config.toml
n_head = 4
head_dim = 64
rope_base = 10000.0
rope_fraction = 1.0
warmup_steps = 200
schedule = "wsd"
MLP neurons of a small language model. Each row is named by its layer, matrix (down: output weights) and neuron, and shows model dimensions 64-191. Each number is 128 + 24 x the weight over its row's rms, rounded and kept within 0 to 255. A neuron's up and down rows have the sign that makes its largest values positive.
After each neuron's rows, "fires before" lists the tokens most often just after its 100 highest values on Wikipedia text that the model never trained on. A number after a token or word is its count.

L2.down96 [109 146 147 114 139 131 106 126 136 153 135  68 143 120 150 123 119 120 107 140 132 130 146 156 131 127 133 119 129 134 169 107 168 110 147 147 168  99 105  44 118 100 113 151  94 108 148 119 117 120 114 132 131 140  75 151 116 144 134 124 199 133 127 121 124 103 103 112 101 135 127 148 136 180 155 109 106  89 118 163 150 114 148 159 202 136 123 159 105 138 144 119 111 130 162 125 140 184 155  92 155 200 130 116 134 132 169 174 148 132 128 139 119 132  99 136 151 124 159 145 114 157 101 126 130 127 139 174]
fires before: "|" 63, "-" 35

L4.down239 [100 112 110  74 140 119 125 140 154 146 120 105 132 162 119 100  91 153 158 129 113 162 162  83 118 147 144 144 160  94 102 150 127 128  87 163 131  72 106 108 146 103 131 154 124 163 165 111 129 139  99 128 107 147 105 115 111 136 116 165 139 112 102  89  87 109  93  96 150 120 101 151 100 156 141 159 136 109 161 123 157 128 124 147 126 125 135 117 116 105 160 145 149 155 119 113  97 110 105 108  89 148  80 112  93 112 129 131 118  99 134 131 112 106 166 110 156 131 160 144 136 138 150 145 106 128 144 120]
fires before: "1" 14, "3" 14, "0" 11, "2" 11, "4" 10, " of" 7

L3.down243 [ 78 110 129 115 109 115  60 106 125 126 128 106 167 112 121 143 119  93 128 120 162 152 114 172  99 135 140  78 155 106 128 108 142 162 126 105 115 177 138 120 150 143 143 131 119 106 117 131 156  97 158 143 137 119 115 115 151 161 158 114 130 131 131 105 138 129 142 113 113 160 136 104 119 103 112 114 112 161 141 101 113 128 116 109 103 122 128 101 147 202 173 136 137 114 133 146 104 178 130 131 111 121 144 136 111 184 117 155 141 154 135 126 161 144  97 102 110 116 144  80 105 127 124 102 111 150  61 170]
fires before: "9" 13, "0" 12, "2" 11, "8" 11, "1" 11, "7" 10

L2.down598 [137  60 141  68 113 127 122 146 128 124 142 124 104 119 135 109 107 128 148 144 148 156 121 148  87 120 137 144 140 110  94 109 106 134  97 149 126 124 118 148 146 113 105 138 112 143 132 118 175 128 126 148 140 105  80 126  84 119 139 138 130  75  98 117  98 122 151 128 207 152 125 121 121 126 158 122 138 175 139 160 141 161 106  65 133 121 114 126 174 164 166 214 121  80 100  98 132 137 119 131 141 114 116 160  98  98 107 155 150 107  85 133 171 133 137 101 125 154 148 120 102 130 125  89 110 135 129 141]
fires before: "4" 12, "6" 11, "0" 11, "7" 11, "5" 10, "8" 9

L3.down581 [146 138 172 140 144 112 124 136 165 120 133 114 126 124 134 174 121 155 153 138 126 119 132 187 146 141 101  97 137 166 114 121 123 159 176 123 130 128 110 138 118 127  78  84 146 139 113 117 184 154 120 147 124 124 117 115 111 153 138 173 128 138  58 131 161 122 113 130 123 131 181 101 154 147 140 135 159 117 121 127 167 180 146 118 105  99 119 172 137  86 137 169 132  83  95 114 107 100 114 102  98 120 102 125 111 134 114 127 110 140 147 177 156 103 129 116 176 146  75 118 161 146 118 108 133 139 104  85]
fires before: "er" 23, "t" 14, "ce" 10, "c" 4

L6.down17 [ 94  95 117 130 114 111 121 182 143 141 112 135  84 154 128 126 141 101 132 165 134 169 124 137 140 159 123 128  97 121 171 142 149  99 101 120 112 122 125 162 163 157 119 102 160 107 132 127  75 101 160 147 172 100 119 127  84 117  94 132 128 124  80 144 159 127 155 119 119 119 132 136 150 122  92 126 154  77  97 162 127 143 113  92 137 139 133 141 145  96 111  66 109  98 130 125 131 121 127 149  93  96 175 136 123 130 112 149 129 167 140 134 112 109  91 103 135 149 142 176 109 134 149 160 106 126 104 155]
fires before: "-" 22, "ber" 13, "l" 11, "ric" 7

L4.down529 [179 131 103 118 151 138 107 137 150 194 163 128 160 117 160 157 141 152 118 131 129  98 150 123 115  91 109 179 148 149  93 106 170 107 131  98 130 113 101 131 106 117 135  95 100 147 139 127 156  96 130 139 107 155 143 124 149  99 140 124 100 131 143  91 122 123 142  72 101 133  83 172  94 138 152 119 132 123 118 128 121 119 150 148 110 145 103 114 165 133 138 119 110 156  92 159  74 145 144 106 114 152 140 142  78 176 164 152 138 112 125 132 161 157 105  92 146 132 135 140 102 143 121 138 171 116 118 133]
fires before: "ed" 18, "ing" 16, "ion" 16, "an" 10, "e" 8

L3.down336 [152 122  69 113 137 133 117 130 139 143 109 133 118 123 133 175 127 108  95  79 124 146 148  73 141 126 135  80 111 146 121 147  89 144 167 124 148 152 101 135 119 116  87  82 164 142 115 221 126 124 111 127 121 151 133 121 126 131 150 103 101 169 148 158 146 128 129  90 115 149 102 117 124 118 114 157  93 135 113 131 138 108 133  97 106 133 112 124 139 162 119 122 123  75 150 100 132 157 144 123 134 152 147 155  78 126  96 134 155 107 125 123  99 159 122 103 109 107 115 122 124 147 115 164 117 135 119 125]
fires before: "o" 25, " " 11, "r" 9, " (" 8, "am" 8, "re" 6

L4.down607 [154 120 102 131  82 153  71 139 154 101 153  54 156 141 160 149 153 118 137 157 130 160 118 107 131  83 153  97 120 141 126 127 145 118 153 153 110 147 152 116 118 141 175 131 140  90 121 136  97 105 143 157 135  88 103 175 152 154 160 139 147  98 106 146 112 121 132 112 113 197  73 142 127  92 115 134 141 142 125 121 120 139 124 134 160 111  92 161 130 135 114 150 111 131 132 121 160 136 135 142  90 126 148 143 154 144 138 109 129 135 124 150 154  87 121 123 101 154 116  99 111 101 118 161 142 153 157  78]
fires before: "ec" 18, "e" 10, "ur" 9, "ort" 8, "er" 6, "ect" 5

L2.down473 [134 125 143 124 112 141 155 102 146 107 149 190 104 101 119 129 142 134 141 102 150 136 108 163 129 135 153 142 132 137  73 112 158 135 127 130 121 111 130 127 109 130 146 132 125 135  92 130 144 134 134 181 131 128  89 125 155 106  99 127  84  99 134 114 132 176 126 112 162 134 109 140 115 113 145 119 121  62 109 144 111 139  95 147 129 117 135 101 146 151  95 149  70 118 155 131 143  94 122 109 106 130 137 136  93 138 115 144 186 196 167 106 108 154 152 130  93 133 141 143 151 124  84  90 133 113 160 124]
fires before: "S" 28, "K" 18, "." 7, "p" 7, "r" 5, "C" 4

L4.down522 [138 130 147 196 129 150 161 113 139 142  62 122 105 155 129 157  54  84 130 112 150 141 121 109 114 133 146 184 133 151 120 188 162 148 146 108 139 121 131 125 142 138  98 132 101 110 124 134 161 117 111  84 142 111 135 133 130 151 100 119 143 158 109 146 147  98 134 112 105 131 141 166 121 120 126 131 128 152 132 163 112 145  92  94 152 100 142 126 178 144  94 115 119  85 144 143 134 191 172 126 107  95 159 121 108 159 146 118 150 122 121 153 109 135 138 150 119 143 158 140 158 152 132 129 117 135 169 162]
fires before: "f" 29, "v" 28, "b" 9, "at" 4

L4.down30 [114 101 136 124  80 127  91 112 114 115 134 108 133 135 131 117 135 138 130 138 123 145 157 129  90 173 107 132 153 112 104 110 166 124  82 118  98 148 156 125  88  98 117 134 119 105 102  83 143 132  87 122 102 138 156 112 100 147 173 139 157 160 107 101 104 155 143 143 125  98 143 134 126 118 128 111 119 107 127 140 105 136 127 142 157  98  96 127 123 120 164  97 112 132 118 129 100 135 128  72 139 135 156  80 128 166  91 150 129 139 159 116 114 128 128 132 109 126 119 165  95 138  96 156 175 104 123 160]
fires before: "t" 26, "k" 20, "ro" 8, "ag" 8, "ed" 8, "he" 4

L2.down133 [138  97 109  83 153 142  96 129 136 102 121 143 143 145 107 133 113 153 139 134 132 136 137 115 132 171 102 138 139 135 185 111 135 120 103 121 169 118 101 108  87 123 119 131  92 148 130 121 108 105  88 127 141  89  72 121 133 116 149 136  51 156  95 130 113 117 133  96 120  90 139 120  91  93 110 140 126 100 155 142 136 160 125 125 150  47 119 114 107  59  92  96 113 150  93 115 155 158 137 138 136 137 114 122 154 105 139 140  87 115  91 127  86 131 159 121 134 102 125 145 140 170 105 154 140 112 145 162]
fires before: "." 24, "," 15, " and" 5, " (" 5, "\n\n" 5, ")" 4

L2.down184 [128 118 143 122 133 108 135 111 145 140 146 128 148 131 126 123 140 114 105 109 134 126 112  99  95 109 109 148 117 145 170  98 125 138 106  99  98 213 124 130 111 155 138  78 133  84 157 155 140 133 142 142 100 159 124 108 152  96 166 101 137 124 132 125 133 106 160 125 117 147  88  99 118 140 127 127 140 143  92 197 113 134 162 136 127 124 164 111 118 127 130 101 123 159 134 121 110 187 104 140 117 107 141 139 147 168  80 133 136 159 128 188 160  97 108 132 171 126 136  90 125 165 158 158 148 122 117 121]
fires before: "4" 14, "7" 13, "9" 12, "6" 12, "3" 10, "8" 9

L6.down211 [174 120 134 134 131 107 121  58 100 156 104 105 151 124 150 132 109  42 119 147 134 121 157 130 119 143 116 155 122 105 137 106  99 159 115 128 121 122 154 150  98  95 136 132 104 157 167 101 108 156 149 133 120 137 101 138 106 170 115 119 112 130 160 154 133 114  76 140 139 113 145 143 108 117 121  86 136  81 112 142 110 122 163 112 144 124 129 106 106 117  87 139 113 166 158 143 120 181 127  91 156 122 120 131 125 100 157  87 134 135  77 158  99 139 145 144 126  96 136 112 128 170 136 124 147 125  97 110]
fires before: "ing" 30, "s" 9, "ed" 9, "or" 8, "y" 5, "|" 5

L6.down615 [122 117 159 152 120 126 152 140  93 138 100 134 154 123  91 158 120 145 158 134 122 128 125 134 117 110  81 166 136 168 114 135  87 107 101 144 145 113 100  80 124 114  91 137 120 141 177 108 121  99 116 104 130 127 128 101 149 117 131  83 107 111 149 154 141 126 161 128  96  99  84 120 123 161  93 158 105 123 144 128 112 133 112 115 130 125 154 131 121  70 142 110 104  97  99 136 179 180 118 126 130 169 147 144 118 129 165 123  95 107 115 145 119  84  76 136 142 152 137 112 155 130 131 154 113  78 128 153]
fires before: "=" 20, "==" 16, "===" 11, "P" 8, "C" 6, "S" 6

L2.down228 [135 141 162 119 124 149 129 110 137 130 158 135 114 128 129 104  88 120  97 127 149 147 151  96 124 141 147 154 128 167 183 132 137 133 105 154 136 184 108 144  97 123 107 139 172  92 168 109  96 161 115 108 182 148 136  83  86 119 134 126 112  95 142 113 154 163 116 105 141 141 128 128 126 145 133 133 153 117 126 154 166 115 100  99 159 140 125 119 139 162 125 153 165 161 123 139 150  94 162  99  85 148 118 137 137 135  79 136 156 156 118  89 118 128 127  99 122 127  96 121 102 161 107 147  79 140 140 111]
fires before: "k" 19, "al" 19, "r" 18, "i" 18, "ial" 5

L2.down348 [130 150 124 116 125  93 106 125  66 148 110 113 134  77 102 158 157 176 145 119 132 152 116 114 133 141 117 126 114 132 163  95 142 143  84  83 134 138 139 127 171 142 106 135 140 152 121 101 132 104 129  99  95 146 152 127 136 155  94 108 122 170 155  92 105 144 123  97 136 138 117 122 156 131 123 162 125 110 105 163  81  95 158 151 102 157 124 114 100 145 133 116 104 117 106 149 102  90 136 137  76 143 135 132 131 128 127 139 147 173 132 147 130 136  93 128 124 131 108 133 134 142 164  92 157 135 112 116]
fires before: "ic" 28, "is" 18, "ican" 6, " /" 6, "ack" 6

L4.down93 [156 185 148 124 132 146  92 136 154 130  93 160 104 171 159 140 141  98 108 149 126 105 100 156 157 144 152 141 104 103 107 117 128 112 167 135 178 127 124 106 153 119 104 131 152 153 121 138 113 128 119 124 163 128 101 162 135 109 123 131 119 130 175 121  89 137 144 131  67 158  96 175 112 128 134 160 195 110 133 131 107 148 131 114 128 152 130 127 148 158 137 106  92 108 105 173 105 112 128 152  97 163 158 149 158 108 134 118 127 117  78 132 171 150 155 115 103 113 163 109 115 119 137 135 118 109 134 133]
fires before: "e" 24, "es" 18, "ed" 10, "g" 7, "a" 4

L2.down177 [138 124 133 123 113 111 134 130 138 122 132 126 104 135 153 113 101  88 117 144 127  81 118 145 119 135 131 141 155 105 154 149 150 156 124 112 153  96 125 165 120 128 129 155 142  80  75 109 139  95 146 113 148 167 150 140 185 142 117 145 135 106 114  87 143 150 133 192 156 142 108 124 105 118 102 107 120 143 104 140 102 152 154 117 147  97 120 152 110 160 105 115 107 130 171 112 110 155 162 119 103 137 145 164  93 162 120 170 132 161 158 110  71 134  62  91 164 127 116 118 138 142 178  89 169 138 112 108]
fires before: "8" 16, "7" 13, "1" 11, "4" 11, "9" 9, "6" 8

L6.down166 [167 115 145 122 124 106 112 154 135 124  96 132 138 117 121 141 123  97 175 129  98 142 140 175 128 179 119 193 143 118 165 110 155 164  92 126 114 138 110 126 105 113 115 137 108 133 141 144 124 124 102 123 140  90  65 127 151 111 153 118 127  90 159 113 146 139  94  93 113 109 104 115 135 115 122 112 127 106 112 120 163 107 120  92 111 126 103  96 105 103 130 106 152  88 130 136 132 158 117  94 106 154 108 141 141 145 142 176 124 123 131 110 138 122 102 109 147 145 131 158 171 136 105 155 105 115 139 140]
fires before: "==" 36, "===" 12, "The" 12, "In" 8

L2.down308 [121 154 155 126 112  87 106 150 146 151 104 177 129 132 122 137 146 115 121 145 160 142 128 133 184 139  91 157 115 126 130 153 118 189  97 110 108 114 154 119 163 132 106 139 177 145 120 107 161 125 117 142 168 107 128 176 152 149 108  87 129 118 135 129 158 112 132  82 131 105 112 172  89 100  98 204 130 128 142  99  91 149 137 123 119 138 146 140 147  95 143 112 114 128 149 122 143 164 112 115  88 117 151 132 115 154 125 129 130 144 134  87  92 111 100 143 122 115 143 140 120 148 130 105 137 146 169 168]
fires before: "ag" 19, "g" 14, "v" 11, "e" 9, "ad" 8

L2.down374 [137 137 132 108 156  71 178 152 176 136 142 194 128 131 134  84 102 138 103 127 142 148 108 126 120 126  95 123 119 130 116 148 102 167 113 136 138  70 103 137 135 118  86 114  95 122 127 104 139 119  99 140 155 102 188 150 139 148 176 143 160 127  96 137 128 123 128  95 115  96 101 134 148 124 140 183 108 135  84 147 123 157  76 128 113 135 118 133 124 113 126 104 129 108  99 149 178 118 117 140  92 125 145 153 143 171 131 110  77 137  90 149 109 122 125 125 110  94 128 134 125 134 107 135 137 140 133 173]
fires before: "ad" 28, "g" 21, "f" 10, "ag" 7, "v" 6, "t" 5

L2.down50 [139 118 145 102 124  92 123 148 163 103 113 119 148 144 146 153 133 124 101 163 148 189 101 125 131 122 103 152 104 149 163 150 148 149 144  77 108 160 131 107 109  93 133 115 156 117 124 188 121 117  93 119 142  93 143  72 138 134 116  87 126 105 113 152 136 125 133 141  88 105 122 121  95  86 144 100  72 128 126 149 124 169 119 103 126  95 153 134 102 121 127  60 109 137 166 102 118 164 131 135 140 135 142 144 141 138 108 111 136 120 100 146 141 150 147 133 154 132 138 147 133 131 129 150 136 132 143 141]
fires before: "," 23, " |" 16, ")" 13, "." 8, "–" 6

L4.down562 [124 156 158 114 172 143  60 165 163 111 131  68 140 116 140 125 108 131 144 116 121  99 130 107 109 118 127 102 138 111 167 112  85 133 144  93 121 108  75 113 146 151 157 150 129 123 174 130 163  81 132 147 117 112 151 155 150 126 112 167 100 126 106  98 138 107 108 150  96 120 158 100  94 119 153 129 123 127 129 147 144 160 158 104  91 134 108 101 130 140 133 178 107 170 102 113 109 150 123 112 128 161  89 112 128 112  89 129 132 132 142 113 138 132 151 156 140 135 106  64 166 128 183 142 124 152 176 136]
fires before: "n" 41, " |" 14, "ce" 11, "c" 5, "." 5

L6.down612 [126 171 161  78 108 135 129 103 131 126 130 162 134 124 119 115 120  98 139 182 159 147 138 171 157 134 114 158  71 124 151 138 151 113 151 112 115 120 108 151 132 145 131 138 169 101 147 134 146 162 117 117 196 101 133  85 117 153 147 109 121 113 171 134 132 125 123 119 122 161 118 113 138  90 121 131 101 114 147 141 147 103 112 135 126 125 163 139 122 123 139 125 111  83 204 134 163  92 146 165 111 178 139 136 115 152 117 132 120 140 125 121  99 154 146 117  96 140  93  83 155  91 161 147 131 110 111  88]
fires before: "ut" 18, "e" 13, "ial" 10, "i" 6, "id" 6, "l" 5

L6.down310 [125 164 141 100  65 126 162 113 104 147 111 117 124 129 105 114 122 119 116 110 113 126 147  87 107 122  95 137 113 130 136  88 136 127 141 125 134 119 161 129 100 139 130 154 104  92 161  67 139 185 135  99 161 100 165  95 106  98 108 156 123 140 147 117 137  98 140 157 143  59 130 108 117 122 150 110 111  89 151 141 136  75 106 146 139 182 112 141 140 125 111 120 139 175 155 101 140 129 172 127 107  86 130  87 129 131 163 137 149 108 169 111 138 124 134 135 110 105 117 151 107  89 139  93 158 112 104 110]
fires before: "ation" 18, "c" 16, "k" 15, "h" 8, "ed" 6, "il" 6

L3.down500 [123 131 138 110 115 100 129 100 171 142 104 171 153 146 101 124 137 115 133 113 129 139 131 116 127 126 112  92 135  99 103 161 141 174 113 127 113  61 134 121 129 140 113  75 124 156 133  82 159 129 101 112 138  98 125 136  83 134 133  99 128 153 129 135 119 110 138  81 149 131 130 157 113 129 129 169 161 133 109 133 112 155 113  85 116 147 156 139 157  85 119  97 136 127 144 118 174 124  89 112 112 129 131 143 119 165  71 116 124 130  99 122 143  82 100 129 144 127 155 151 108 153 155 109 101 163 125 180]
fires before: "ad" 27, "g" 22, "f" 11, "ag" 7, "v" 6, "t" 5

L6.down452 [133 114 115 133 131 124 112 129 121 122 171  92  91 109 171 127 160  89 104 125 111 146 137 109 138 140 152 144 146 118 133 125  95 105 116 179 125 146 118  90 110 143 162 125 130 132 162  99 144 124 109 118 113 124  88 115 126 143 154 143 136 147 145 156 101 136 114 178 106 117 129 159 135 132 147 137 121 116 132 120 143  97 135 162 107 125 110 143 107 117 122 102 138  88 136 113 104  85 114 115 125 108 110 109 144  90 156 138 111 113 143 101 134 111 150  94 117 147 164 148 126 159 127 105 116 113 138 111]
fires before: "u" 12, "on" 10, "ed" 10, "ing" 8, "en" 8, "ion" 6

L2.down183 [153 136 134 118 125  98 169 118 124 130 155 175 144 120 157 132 122 107 104 101 118 152 134  85  81 120 136 103 123 141 146  99 141 151 121  99 127 117 149 131 138 117 118 174 115 104 140 114 108 112 114 155 123 110 160 139 146 131 113 125 179 158 155 119 103 174 116 132 162  91  89 140 140 102 124 153 134  73 128 122 112 123 112  87 155 139 131 106 100 159 137  83 109 157 156 144 144 142 178 138 123 151 108  85 162 131 131 121 107 124 149 138 159 150 118  86 157 136 123 152 142 119 111  73 143 159 111  84]
fires before: "|" 54, "|---|---" 8, " T" 5

L3.down232 [147 106  77 154  99 153 148 113 110  59 117 158 143 146  93 115 151 126 135 129 142 190 125 142 131 166 124 111 117 151  82 168 142 149 147 134 126 132 142 126 134 115 141 113 154 115 138 162  98 138 135 153 139 162 124 140 101 145 136 114 113 150 149 132 122 128 138  70 131 107 111 128 133 183 151 118  92 138 114 112 137 136 122 125 125 120 101 104 138 126 128 120 130 125 117 117 120  97 151 106 139 124 132 132 145 162 129 142 143 112 193 150 149 140 120  81 140 131 155 118 155 104 129 182 141 161 121 140]
fires before: "o" 25, "r" 16, "u" 7, "ame" 7, "am" 6, "re" 5

L3.down447 [155 123 112 146 114  94 112 155 155 133  82 123 101 109 123 142 144  99 123 133 100 167 131 165 149 179 135 141 157 134 171 136 148 139  97 122 119 120 119  96 117  90 126 127  84 123 147 150 109 146 108 117 128  89 103 133 159 128 122  87 129  72 106 119 103 117  97 104 124  96 101 127 117 147 125 124 111 115 122 123 153 116 134 137 128 158  84 110 115 132 103 103 119 122 131 128 141 217 109  94 150 167 112 111 119 124 178 178 113 136 144 124 106 108  85 123 164 115 123 140 153 140  72 157  84 102 125 141]
fires before: "==" 19, "===" 12, "-" 12, "In" 7, "S" 5, "T" 5

L3.down166 [115 148 105 160 130 107 137 140 113 142 164 182 141 111 127  94 230 116 122  83  68 158 125 160 152  85 140 185 123 116 133 145 120 129 125 153 100 151 127 116 124 100 108 140 113 140 133 114 116 140 137 115 117 108  90 153 191 129 120  98 107 131 138  97 117 139 136 150 122 131 113 182 108 160 115 144 153 133  99 114  99 116 148 127 172 105 147 112 145 126 113 119  85 123 123 107 102  94 144 127 124 153 150  99 139 129 123 149 113 126 174 144 126 134 139 131 169 148 113  96 147 120 155 136 132 110 125 123]
fires before: "S" 20, "K" 11, "p" 7, "T" 6, "C" 6

L4.down537 [163 170 132 112 110 121 117 106 128 174 125 146 150  76 130 108 142  56 132 142 133 142 130 132 124 112 130 110 104  91 111 139 124 161 148 135 110  85  80 109 155 120 105 102 106  94 157 107 111 168 129 119 107 123 122 147 103 152 139 107 139 103 127 135 128 116 135 100 143 101 145 149 135 163 184 155 122 119  99 144 153 163 147 114 111 116  87 155 135  90 167 128 142 154 128 104 182  74 126 124 124 136 158 142 118 155 115 140 119 145  78 133 143  80  98 169 113  78 137 139 139 141 165  86  88 153 110 166]
fires before: "ad" 23, "g" 14, "f" 9, "t" 6, "v" 6, "ag" 6

L2.down71 [113  72 127 148 122 123 174 178  93 181  97 114 147 116 157 122  92 106 111 146 123 214 165 141 151 138 127 176 141 146 157  98 148 158 116 117 116 152 132 104 127 165 123 133 130 165 128 129 121 156  94 132 186 152 106 138  89 120  98 129 154 100 103 127  97 121 128 116 109 113 108 144 142  96 150 135  99 126 133 118 122 107 119 155 131  95 121 123 104 172 115 123 107 116 117 114 141  99 153 117 130 121 141 117 101 125 126 151 117 113  96 129 112 117 158 121  93  91 107 122  97 133 149 136 114 115 133 173]
fires before: "o" 25, "u" 11, "un" 10, "an" 7, "am" 5

L6.down151 [163 128 192 118 125 130 100 108 143 110 129 114 138 110  92 147 114 100 140 108 146 141 113 135 124 135 178 140 149 111 151 116  81 114 141 133  93 135 123 144 142 106 105 109 132 114 107 108 125 156 150 134 149 105  93  81 156 123  84 130 108 138  96 128 157 107 129  82 143  98 128 128 133 137 150 134 147 103 153 174 146 104 153 138 119 161 107  96 168  64 117 136  92 135 108 109 160 127 120 160 130 112 166 152 123 120 168 153 145 141 172 140 140 108 181 119 137 147 107 145 167 143 126 141 119 141 114 128]
fires before: "==" 24, "===" 17, "=" 11, "|" 8, "p" 8, "S" 4

L3.down26 [136 134 136 168 166 160 121 119 129 137  91  97  34 150 107 128 172 124 157 174 164 115 116 123  91 136 137 103  83 162 131 138 148 135 155 120 126 132 110  94 164 130 150 118  91 150 124 119 116 150 182 114 128 133 109 168 137 143 134 100 113 137 124 154 128 116 156 171 153 109 127 142 176 156 140 125 135 147 101 166 149 139 142 155 176 157 122 130 110 115 137 117 116 127 127 144 119 138 111 146  95 153 150 141 124 106 180 161 109 150 147 114  76 145 115 156 143 131 139 150  99 149 145 106 142 132 139 151]
fires before: "-" 73, " " 22

L2.down524 [130  89 128  99 127 129 126 176 153 119 124  75 148 173 113 137 126 146 203 114 123 146 159 118 145 128 122 133 103 125 206 107 135 124 124 126 166 125 128 115  95 151 106 125  75 140  94 159 147  73  88 154 115 102  98 124 160  89 175 140 130 135 144  87 132 125 123 111 136  99 122  76 148 116  98 124 139 138 143 114 176 112 136  86 120  93 102 125  97 103 145 127 132 106 106 129 126 175 122  96  97 108 132 152 138 104 140 169 100 134 109 122 126 164 139 128 177 153 123 144 152 113 125 120 121 138 113 129]
fires before: " |" 41, "." 13, "\n\n" 10, " (" 7, "," 6

L4.down183 [117 157  52 123 116 108 114 127 120 160 140 155 134  89 100 141 115 173 144 109 144 163 136 120 139 136  77  92 105 140 169  97 133 155 113 105 126 127 112 157 159 135 109 122 128 166 133 109 117 131 115 112 103 130 129 143 168 136 107 135 146 162 138 110  85 107 118 127 106 109 119 118 135 101  97 164 117 137 136 145  93 116 144 120 106 172 127 116 119 113 172 131 104 121 144 144  72  54 159  87  92 126 127 173 113 114  89 133 120 149 113 128 169 125  96 144 115 105 127 113 102 121  95 114 124 134 115 130]
fires before: "ic" 37, "ican" 28, "is" 16, "c" 8, "ish" 4

L3.down533 [104 124 151 179 136  91 100 134 115 105 164 112  68 106 132 166 158 132 173 121 106 111 152 108 161 112 106 158 172 104 118 163 134 106 132 143 132 150 107 139  75 127 127 144 129 125 134 117 143 157 134 108 140 145 140 137  96 116 152 136  89 122 131 133 147 118  77 142  86  65  83  80 127 123 177 163  78 157 128 131 163 103 141 113 138 116 103 129 133 109 137 128 103 120 125 109 143 127 109 147 115 120 128 124 104 137 133 166 148 157 118 135 131 105 136 160  91 165 102 145 131 130 147 144 148 133 109 141]
fires before: "=" 18, "==" 15, "===" 12, "|" 11, "C" 7, " |" 5

L2.down495 [165 153 127 131 163  88 129  81 140 122 136 144 169 125 112 157 128 142 168 108 110 124 113 151 144 105 156  70 123 133 152 125 142 153 142 103 136 127 112  89 130 142 133 109 110 135 124 157 130 136 139 147 165 139 183 162 175 141  72  78 163 177 169 169 100 107 112 104 102 104 115 138 120 168 123 143 143 146 167 140 127 121 127 129 168 125 117 113  85 136 131 165 101 154 151 166 120 124 141 101 153 110  76 162 127 123 143  91 157 115 151 151 129  80 107 115 162 170 134 136 170 130 119 149 140 180 130 131]
fires before: "-" 58, "|" 13, " " 4

L2.down376 [129 106 115 135 150 147 168 107 149 136 147 150 129 158  85 143  95  76 140 131 152 131  98 108  82 134 133 138 157 147 139 164 151 152 124 135 129 111 121 147 121 110 111 140  92 181 131 109 145  96 121  86 155 138 110 142 121 157 108 119 109 128 123 129 119 118 158 154 100 156 149 183 126  83 119 126 121 120 114 149 152 148 117 145 153  86 121 122 134  98  98  78 139 146 136 113 175 116 143 146 133 122 143 113  83 157 118 164 145  98 124 137 144 121 145 155 145 146 120  68 151 121 115  92 138 140 143 132]
fires before: "ack" 16, "f" 11, "end" 11, " the" 10, "v" 6, "em" 6

L2.down391 [138 110 136  77 124 176 135 129 134 111 126 113 164 115 144 152 130 100 114  89 155 179 146  96 140  84 111  89 106  93 171 144 140 130 156 119 112 167 103 169 152 138 155 139 123 136 135 143 103 120 121 179 107 112 120 152 157 167 176 110 118 128 147 106 109 165 141 115 157 157 117 155 115 126 146 118 123 168  98 131  55 143 119 157 132 182 113 113 104 109 131 148 116 126 139 122 172 141 126  89 115 127 166 162  91 143 143 158 152 119 148 117 116 169 133 159 122 125 135  86 162 162 156 172 112 126 128  93]
fires before: "ec" 18, "ort" 14, "e" 10, "ow" 9, "ect" 5

L3.down470 [130 123 118 133  89 122 147 118 127 125 150 101 109 127 134 104 107 123 135 121 130 134 107 137 122 167 152 141 150  80 141  93 131 137  87 142 143 179 140 131 117 135 147 127 139  72 103 125 126 122 140 128 146 125 149 152 131 111 151 144 106 123 143  85 153 120 114  95 111 115  87 157 149  86 132 128 168 145 126 157 132 143 149 115 137 158 114 129  85 170 136 144 139 142 171 120 116 160 172 120 150 116 119 188 145 169  96 151 157 159 166 166  88 123 100 114 165 152 136  91 202 113 125 105 136 131  91 111]
fires before: "8" 13, "6" 12, "7" 12, "3" 11, "2" 11, "5" 10

L4.down487 [125  81 133  82 145 108 123 129 114  87 109 115 111 108 102 157 131 165 169 126 120  93 100 179 159 155 148 118 128  66 146 133 116 130 131 144 117 104 120 133 146 122 103 157 130 100 117 131 138 136 117 167 152 131 136 153 141 124 118 111 119 155 137 126 164 117  98 140 111 108 117 113 144 107 146 146 155 138 119 145 178  94 101  88 121 111 117  73 135 125 122 108 131 142 115  73 129 183 112 110 170 140  82 115 122 109 120 114 122 102 154 158 119  84 132 153 117 179 121 200 141 132 133  94 117 141 140 102]
fires before: "==" 24, "===" 19, "|" 11, "S" 7, "=" 6, "A" 5

L6.down163 [114  85 146 127 130 144 105  77 124 145 118 184 119 123 147 141 110 118 121  97 122 135 147 161 102 125 115 150 137 179 134  92  86  98 161 102 173 159  95 115 148 117 137 159 117 159  97 108 129 109 123  78 120 128 106 108  96 135 140 112 100 155 157 145 124 117 100 130 105 161 108 133 133 136 156  97 121  64 124 142 185 134 153 138 115 164 145  88 113 159 116  90 164 140 123 151 112 122  92 124 130 154 113 133 168  92 194 139 114 112 151 110 121 157 144  96  85 131 137 120 105 143 147 133 106 119 148 128]
fires before: "ed" 37, "ers" 7, "ing" 6, "e" 6, "er" 5, " the" 4

L6.down253 [130 106 140 150 129 175 163 132 166 130 177 152 132 105 111 105 122 172  94 175 124 152 115 126 167 115 123 141  87 145 140 128 148 155 126 124  94 128  97 100 130 137 115 139  70 156 120 144 134 113 107 112 158 159 144 149 113 119 145 102 137 161 105 101 140 129 157 134 122 111 142 119 147 142 107 156  81 166 162 110 111 123 130 163 102 131 119 114 131 164 136 100 124 144 166 106 154 145 107 115  70 123  84 110 120 146 154  96 183 143 121 102 126 126 169 111 107 136 105 156  25 118 156 174 109 127 102 147]
fires before: "2" 19, "1" 16, "u" 9, "an" 6, "ant" 4